From a checkpoint of a small transformer trained on Wikipedia: rotary positions.
MLP neurons of a small language model. Each row is named by its layer, matrix (gate and up: input weights) and neuron, and shows model dimensions 32-159. Each number is 128 + 32 x the weight over its row's rms, rounded and kept within 0 to 255. Numbers have three digits each. A neuron's up and down rows have the sign that makes its largest values positive.
After each neuron's rows, "fires on" lists the tokens most often at its 100 highest values on Wikipedia text that the model never trained on.

L4.gate413:155184150125159139122153106103157166190128081107156099141093151174124146139149112105106114094080146169162093086087135109155104093048163119101197148046117133128142103119098094139122143147145107195057151132113121113094100173124153116108148208139206149137165122123136101107095118202187144095171089165108050081163160125191115156139122169130156142144114128101194148102081097089100063121143
L4.up413:148107184184144102080150174095091135151118135118125078142176202126129119168127180168070153092096153152101178095122168128116167127148064147147128185126135101155123156111119157094064154122167125128128180086113087080124116033158144093056167111166128131135148127123124157091089182131076143154125089109122174148079165139117099079185146147136170078150134142128099132137102124125148091158205
fires on: "O", " w", " O", " W"

L3.gate551:099156150123133157153116125101125110076041108103142125097133143116116124162123180131116105164104100128106110151168081161107090145104112114134090047121121104138154153139161151028105137097149159179086150032078101078130065141152165146167138132098083097193108144207109139146138070144109100121073164098166135148133189123112122121118138122071126154175131113184105117128094142068129104184125
L3.up551:100103103109136135100143116161100088134144145085113154129126084104155125164147102091142139141129195080133116086151105159119141076088145160118118123152163115138085142098122125109075214135103177107144164127197165088124167123140141143128179088152117175148136151133197158107065116133206166085122083144081199078088050134087087191140043156160182085148160114138126156138120074098161173123110
fires on: "6", "7", "2", "3", "4", "5"

L3.gate496:155180130118080104129142144100147151128097094079172144056132096114098069113137055057215138129138116143150175099108131129100124156110118139102210151120127143108116101131070130126104150134140090102127115114134132116070063148133161198118119182087149078095197201080137129092128189106176123075111160071073142108122139125157156144158123138158165181110159091119123124131110098178114159187077
L3.up496:167131169159122198111092118171096139114139163119119082142071161129121105083134107114118151092118165131092123106118154061096119137159141179131151093155120155173120184099149226080149103127093118111120137143084146128121095128110152156078110123102119150104153120153130116123108125083135117121160128133151110103100143125150141122164039174222112077127209155091104148153123134174119105191173
fires on: " w", " W"

L3.gate356:099061172139157192099119155163135112175103109127117077168115141133177118098111115089140108185056152147094101159167131191132104138147109086077185160176161098116148096048151148093077124149141178126172140123122094110119104117154209156214148088165102227152120124176131192120116110069106108121117134086157116157127131097236133142110104113119111135163166113132124161150157098138119109151129
L3.up356:150106176069147138154094170134117095134110075123121143060088092103147079125137086135124112130187078139161195149178155165079149123102077099118087142101122136185181136142083099172146146157162100127100097111139154134128121165164113144146142130158069156163121121172118116128107123081160099132061144141114156103160158095147091141129132185060092098138178146127140122085176077134125137125130
fires on: "en", "n", "ent"

L4.gate389:091209128121114129117184180108150118168117152094148127085118151097144119115146124169073117152160132142071154101106150150083177071157088099130178165142158071167194081118145102113068193129124126095108121159096122204141144119183150081130125141126114102164124152153150132152181121126155076132162174118111146116106146135104175142100096131090105145116093105080160160129118107124119171158158
L4.up389:105103119141129086143081105126097114144092142106090109141140134153140156130176115173204161105131128102112120101194159151145191121116075129082181167165191117118136097117101133111134158107092144160156143143130128128130120070098167106132163134163107144106100115142162091120130060106081067100180184179120181172097126126133121129119133181110140074121111101102089129124064143158129113166162
fires on: "l", "c", "p", " |", "a", "ch"

L3.gate746:125137088124148203106118142120107120141171131137115135181176103177126110146117094112172109145187172193125124129149132091128138140146158117127109139090148134069070060086117041093151176130174185082112103196126150094162147127130199170123148135141112137133147100139189120122115108063150151140111185150197099096141108115137121180142169102104129135079104137113066196149084122125107159125126
L3.up746:179111152121074143111150106135118105102187121136117136172141102160153079147169062178070113141102154131136159109152147145138114099178182124157097114104080107136085136139081087148103184135152193135142126131111087102145161116095159170138149145111092126101176126057146136128098120053076117076165100144165138112135131070136140143054155117183105112136131088092130155109100133163114110104154
fires on: "as", "ou", "im", "an", "s", "ant"

L3.gate216:150149167127139128105121102149149136107134188094112135080109093123131162145101142139158124142144115201146106111144173106173077150148073102143144121121169146095172126120121155123151114151157074070070102113193182100112132152076070198172167116040085163070089200152142169096100154169167153122164142125087119058139147124133178165147163136143082103207113132135104117107128120088155159103118
L3.up216:132185096082160100138140175143123160152096133100152148176124171132154108116109149148052136151095110161128066094073124110110124161121070170133128164079120107183068054086126106101097148106131133139071092156218165112160164116152172147122148164152113195074075105170136144146118128123146099071113123184105129101080135184169192162108138072129146193177128155101086127086109114124137136178172
fires on: " m", "em", "ed", "m", "M", "il"

L3.gate96:172149124126108111077121117159129167190136120097069134208111125160117101144135094181111129149093182084115172073127140139086093109084121120102162084130155177151051110107146148136081082131153103126106046121159114163133142125100113144138107107082077141137095180143130076202109142152101175145147121142096143098141099195090129103150060120117104208147103127154170134094146113109139092212088
L3.up96:114133122109133098106086065199122169127201091130118128141096125114158203172147121149108108155103121137120075178082086113184140117205139127182107094134106118175128125122103124128132079069084148159122100110129120128160126114184147094119160183105150097128125156102129120097121080079105143150136100145083103154053159150076107137064111115099151093167146058122103125130195083167087165110143
fires on: "al", "ie", "el", "ial", "ter", "ed"

L4.gate502:125039143151063190132095156166156116181144163114073165101121134171099127097109165115185117140134202127150109115128141159171182106078137095112162091111186142101190096086145154124121130139114129089085101060072140143160136200201106170135129110121121129134132121125101143179096092103178137062140122135097146090108084179086139131122208136118161126178064088112141129134132100080147105148103
L4.up502:136131097085077141130157191144196084140094128067120118092077144151134158111138156144105107148107122156114082170152203111115104127132157131115122139146197104133096152125099173108112112113098150139113102125134122165148106081062126236130112110167078119129123167170152113118061122139128090132187161120185127144055129125130214153121216119078114142162068134075100166105163139100179023151115
fires on: "ed", "ent", "ot"

L3.gate472:152096172166064146144104097152141131154131165074065147119125072103127163120144163146096189113109161033147153117127119147107141151114105124134080088157173140130110140166176110114134114098126160126066102116085148113159062142116163150086139154137176115114123106143178188126104118099116113085116166123163139169159192142185135234155104095057126163160130100081100134124103170105089132092152
L3.up472:121094092115112083114169135199098126112096174151142145106102138156135105113145073110150165123158154118109120085186159171123124137148105171094099108142168199094118078164172151081120123105145126156187109103102144140104119097085164122075164120168110160144121150140184142106107089096111093171113135117126104131138150172179117122126161091134109136112151211127100114163125081083156140137142
fires on: "4", "s", "7", "8", "0", "3"

L3.gate5:140176136141132116076159194151123099159090134083121150190210142100134122099108070129176164113130103081097098076110210170121130121114115142104067131107193094115098139074163143168155132163133100187073122158114132137117088156154155063113121161182068102143126078135114127118098106137170117108133123146166140201120084113150105129156149113163134073125163151152119141150085162168087066145180
L3.up5:172153152109096123098110138092118158184163073105122139132091148179184142087095121081162176138144178054146162112104108113109151141089106122085119116119148149099099098086119132104139133169102104109096117121088114116085181123131144129124184111186126141133120097183157146092124104158149156113163145166077094120131111124173117165098083111138167076139153129212073121160078183107097168191152
fires on: "p", "le", "ot", "n", "an", "."

L4.gate157:161127121127157144099174139138116111122109144109132094145198064149111098088079063153109131189143156208097166164116122123117137167148158176114170163160160086137081148127155138147144139092137091181150082134104147122165149144165124144155139111121169169131130162144171110071108123095072082141112091129069108155125072204143118101134104112142149122129185111085120138096118127166152101159086
L4.up157:017096113164125156099133137142094073133104117089153158129170150139140122117084121181119155147156133145101119163187136172120101160186095134119084151061119145146137211128201082095088118148113124065142101142133158100169103123121112116150134079138085111124098149092163080114096126127096131169090083174117143131107135132071074120123156182095157150085189183153117094065082096150133129157091
fires on: "en", "2", "1", "an", "er"

L3.gate66:091119152111132094148108163132093131105145098177200154077059158103112174134184164114092188127140175134125138140136101156112088161141093146195111117162112129132106115150145115120132115115180122146088070101122098133156096140148134132091129134102118144162163055150179103118088090105132109100157170163141081109092114152135056177089107116111136111140109158140145088086154084179068153108151
L3.up66:148114122141150134090116149132068135117159121176111116148133131124130120131130148144081165151108110071127092145181107149162142069098128051107151120132132106191154157173137148145176150116112085077165141158170153084118176099113112142105179177114147141108117093182175104052133154131113154107065089073119177156129144123054081162156178055164153092119161106133161134127147097151169098151124
fires on: "(", " (", "5", "4"

L4.gate458:133075142151112155116089116157157132132120148139142139130084132203166091150126094118108081151163099074127097106162063160113150121096135086124125171063157107158153114116075107064110139169160144112185124094147124117089130171141135095146132164096106123176126079173087136094148071143151115123093107160134105135103117090189062168117159133137192140161108097127082145194119119102112148179131
L4.up458:076131164111096149103132104077184129143083149132129103133035156137132198127113171189159129126114089159153124073157204109144145131101159099122157121050148101181077073158077139143105158153175098156126082080134126067149147132142138099141090130125164100136113160102095161162131139148078130071128151140180086095110117158052146107146147093057129163176115117153128146080146138148180114183119
fires on: "em", "g", "ent", "est"

L3.gate204:092143127083122097088141152162090104117174147120144118091150085079141173143140086116179159104152170087079153126100126121134173162105068088184157134100089133127063174171113147181152178165177103115132094140100111111096161102157125135117134085149091143151122087135160129091143136174142108165134190166133086157151100137153163143103100070103131052127086135124118144094134128114098098133138
L3.up204:110155153075062128097081126159065154214122160152192116113119161134134115180161133097113109152177159102097078133157162110202147179078106130148127074150144128120125171123166134149142153152097116150125134139159093094148124111173128139145106105099123129133133160084136162184186124139114165134118114161130127143153145146161141160154079102154070076118106102095137134070186110128081090141121
fires on: "h", "p", "us", "os", "ge", ","

L4.gate693:098102195106173141148132163111126124086108131084114126209122172105116127088096083083137091157191172127112108198164137112125087125108125146094091126178102163167127110130153115105113114139116144119105098146146128128154142137127094184157111087121152061111120129113136147139148084112168141139103115099103158099126146117142119133138154126087185166099157160096096188130146072106128139151073
L4.up693:144156094115162119145160191066121103161135105182108126091143129178177101163105138141130149106176094155118122172153075121070097126179143144201149188128146127122100102103165125167197078156179087166156106095124099178106152087131120186122154097063119107108126156099149107105108166128133122127120050084174122050097078127110156143122141111126134090121138127065123078096132143136141081124125
fires on: "p", "an", "n", "Z", "a"

L3.gate425:117131171147142161172151130107078127113134128090118090081156126146142122146073002138124085125042146090130101172114128082107095130129115166094118171160151155155087111130126126110099090095103199173145113156075161170175151188084161157122140097153144128155119080151161132145157152100091144122124155135095163151163109100160144142091110133135140139109181130152146131112153127133102095119093
L3.up425:110124139165078170147128165079139104132138168177112145112088098215134102169141111121082104102094153137162086166129138169095114148160088124156140134114108106099166119190153142142108147158122146149132146159153138109157139140128132169108119136122087148123131103094066162138126172184193167139097126157085150117081103060163077165076162128086130137079129127114159158105080101089139147143165
fires on: "n", " was", "en", "an", "ur", " were"

L4.gate295:158100142151111114130163153120190119152105151168114098087060120151170107158141129111173160127148117139150127124142224153092127112169089122113088150118165162124094139097119159130078140157094113140143149152145111133142076117135148073157109137154100107144167131156135075094166117122071098115068169150121142133169128126152109202127125124072084121177182173040155135134065126131083110152174
L4.up295:144111161086140105056122092116148160157117086135155153101096082133112134077120081133167174100120136148124119168179144129183158083184134146131188153134130103060074173118134128104098130172160121113070146158113113138168133095163187127083120180177138125187140096132145092062124090131098068117172162088088168148119167137184184136126122148134103152118197176129117158111118034144097124145125
fires on: "p", "f", "ord"

L3.gate713:088181063119161122125180187078143098096146182133187164069113190132094155123116148088144071147081105102114140143129170129094083095109106110120143120131119135088124141177111132181130098110119149081051109131134121124115122117149098101122185150062133149097154134125185105069112092117167174070121144107115104159113112135085149124122160140119121137136163160131087113075150137108143130135117
L3.up713:126102131204090093141152172172082120152114167106095152154171125119160118181107147120153140144129144114098109163230125178150130121099193113133130146142127103174154113104143087183162170137142147148112143118160127115054071092132091132153144089152133114076116153110103087095125144126185086139119169091166076065121160125145159164187185099159081049106154138149078142085145091160141088122132
fires on: "w", " ch", "ay", "e", "em", "a"

L4.gate736:138131119053185117136110123126085063149144146126104114109128170091084153141147161128150104147144164157078116135087167128094126157188142133162164174118087098137053090148066165147157092108130174112144085133144122144102180183079113120098155071122124152153149119170110136099071147137145131171092201123139155137105150082112156136129197122130082118139116161150139086140151111146099095131084
L4.up736:164151157144098091139137150094151095155162129172121103186127134192189111160187197184098072128115095080047178120171115122078114126095177085082129118136162154145178078144153125133189119135196116091099169137096147119136142175167087178156046128074105161072170154131068129144154136093057133151119187133123138134114094117130111171134152145154154071129088117123175090111148131105107130039172
fires on: "us", "os", "ot", "as"

L4.gate419:173132188072154157134148094169095103095143102157138112130175131102131087128143094101160138130150176131154129152156116153102118166186095146169086117105104147127112128128181072196114103177128131067130047169058123127084092124114175103121156129108141147110169182152126079130151099125106124108128063128085169070148163171121131146107073144180070140124180078176116109092132076118098149104161
L4.up419:129052157157176131179124135142098082088161074138190168151136128120129130065180084099081118143081144154129150141144119128188131108179179086144079032094123147155156150079127111145052111144169141121120141166115111158123095121088122046123169128136115137120170077132078108145178160108092145122114096156182151117088157098099141124115119065198141127127115079143139109158149129088108088086207
fires on: "0", "ou", "s", "x", "r", "ial"